config = dict(
    norm='layernorm',
    tie_embeddings=True,
    dataset='wikipedia_en',
)
MLP neurons of a small language model. Each row is named by its layer, matrix (up: input weights) and neuron, and shows model dimensions 112-207. Each number is 128 + 24 x the weight over its row's rms, rounded and kept within 0 to 255. Numbers have three digits each.
After each neuron's rows, "fires on" lists the tokens most often at its 100 highest values on Wikipedia text that the model never trained on.

L7.up396:091116162081127168128142126109110131145138132112118167144120138135130125119122141153123162143138134126162164105125147115080110126105121123103134177139114114164142137112106136138162096151134110129171163135114128187122093099116135136159073091099155114110113135138103125096126137132133134116
fires on: ",", ";", " N", " High"

L6.up739:130156137158130152101145125096140116157120129115133121123104125113124118124130149132164192111159116110162142114160194124099147144100125143165112118151071115114098132124087119146134081111130174094127125135135147170153116146116162139096120126102147101163170162119111117135085097133089118114
fires on: " be", " Te", "le", "ire", "e"

L9.up515:101095123115138133102130097082160091096135105144080077108147139135106105144120136168135119137091128116126101111107137156109080136091150114119156162137165100162129122097138108153128122111131132171129172122147147136151104153087124140120104120117147102117105121107054122143102156124123143128
fires on: ",", ".", ";", " and", ")"

L4.up587:152120073160111188145121138101156164168168135162091084165145147143159127102122147104098145119139130124126157128140150099130067148122124095136122138105154115102087119106118110104135082139099095110139144181148121117106132109147152132085154107140134133165120123083098107167121152128121148128
fires on: "y", "al", "im", "or", "t", "am"

L4.up45:097128113111157115130150130138082120149093127108126157164103093151131166136114104098117096123106115157104148106128184165132111175126129137153111141152113108113135150093142139106063067142122101109173125153143126140157135155127150154140117132103100091137129177104118139119085166149147111121
fires on: "ig", "s", " end", "all", "n", "it"

L7.up759:103126150140087124110144142109100117097097121136098119135129109103111112149153107146159124081136126131071148114148190151134092130153100137121117110142138113146155156126142090137082099138138125121098131124093125144135166135143140149116166121151144100134138134092146145083117119132065137146
fires on: "d", "s", " before"

L7.up689:121116136101161135135161112118170122114099150106067116153116142108102093138133178129143154135146147131127145135123145144104121108122126126094115161139138131174127127076118111115157078109140158146099166155095128178117085108130161160092104114121100142137089171148087152123096158137083147095
fires on: " |", ";", " as", ",", " E", "RA"

L7.up75:099106087197115126134169123155082166145108116120132135094113148133132107112110099149090117092144111142123114107139129140107137136150132133150160132094102129132161123126141190153132081172104186143156175144128141143113159125088112091118150141143146141097138118122115093148142143127083117132
fires on: ","

L7.up229:096167135119106092117139113159153161160129157127165132158114129124129129115125131171099133083113151153125117173140101150108120157134169120124117156146120126167143132073093144134116096116101137095101148164113163131118104099120154099142158128158146126147135173071125127159084135105120123119
fires on: ":", "p", "f", " '", "ed"

L8.up871:071115099128122101106174124144090154138105150119130162097132163132123125117129085134088154110125127123166137140123190114152141152116117120150150107118102109135143182147071152126153107163175147154112153136144171138163145112121136073107130127105148136068076122097118122133140113134107111153
fires on: " and", "/", "ite", "-", "and", ","

L13.up456:093139107098122169128106101104125108149124103139124115108132134098153153118147142149110131115133156158104104153146109120140077139103138095067145160127128134135118114132127185159122119121111112177122162155116117138138114141142121136105163177153139112108091142119116149203131092147099149154
fires on: "2", "1", " New", "as", "os"

L5.up467:117113120144118125134129166106124116085118112162098111118174082141104113128100117131140162141125105109136154079132162163128065154122097119151132063161120140136102125095148126133140090153170122108131128113134137134149129144107169094136151096134110081106131105124161149159130140128112123120
fires on: "ion", "th", "g", "ird", "d"

L10.up83:112078124153101138137129110146147147136114162132116105120090153135100105137144088156092143162094119107147158096124187132107113138179123129131155125123126115126157101125092177155112101125096153186157189148149119159083155149129140127092107114076109113111114113118131106146132195154142135119
fires on: ",", "p", " the", " later"

L4.up819:108111067140134159109114129137132138137128139175088144123121108129104094123105132135092137129128137135105111132095122119105144120149144108132152137106128107139139131127102142115138072141127163111125154137143152164080134134138158109078141102138142148141082112129113131146126168116106117103
fires on: " |", " a", " (", ":", ",", " =\n\n"

L13.up10:147133115127148137111127145119121126113103113152121137100123146108117135135152128138083145133096138179109108162120148080124139116115195126102128158131108139149121130118120158144117095090170138152133148122063125152089143105161121166101131092136138109124113169155166117184145126124113117134
fires on: " ", "2", "1", ":"

L6.up652:144128117113121177123125089136108146123114115167131101179120141133152105132147100145122159130117128119106135114142129094110070118157094100111096131137135146139085133099075130128116083120130133112179129163176142129129147110133105108157115117103127145138159128080096155131126184108114110123
fires on: "t", "ab", "y", "b", "n"

L6.up24:129107093172110185104143154119142127122128092144130113108155142132136118093111114138110135087137126146100173101154168116102142142113162074122145125121174113129108146107102121173128118142122136127116135141105091148109122128160129170084131137121116084134158106146111093203089145120137159094
fires on: "or", "ul", "k", "ol", "ur", "al"

L13.up795:128095118137151131088089119140120150177107094123123111133124181090120112106133159119137133123137133159132164150116093138123156164133136119087134125116128116162114113136122157126137148139126110142131119119126104121120110095125147130096166160156118069126129156129123149118112109131110130151
fires on: " h", "1", "2", "h", " v", " R"

L4.up438:125160146148121107122097122167156107130155112090090177168118161110121122113099091107118110146138125158144157149108124180118119153140123096102145152084147098144158125099133107146101107123142104171160130136132140136095121122143138112098141146172111088146133134138096120166158145121130130136
fires on: "an", "ish", "ic", "ch", "ot", "iss"

L7.up607:147150129156149121107111123178156131169118135100146121133150119097152158138132140107116109118090120122102094058114139136131153148104098080125110151132119159131121138121142107121117115133185107104101134135126082129128119135103133145116124160119173108145108076124129115130091101117154157163
fires on: "in", "orn", "ree", "ent", "er"

L4.up417:144116125104088173127123134127140146144133146116134163132071137134159123143112099103122134141069159134154141096102109152124150194083091132137109135133097084133127114104133135167132082140136114109148150112094093165145142114113157103156121137121093097125134139079151108120110154132142136093
fires on: "in", "ay", "it", "ig", "reat", "nam"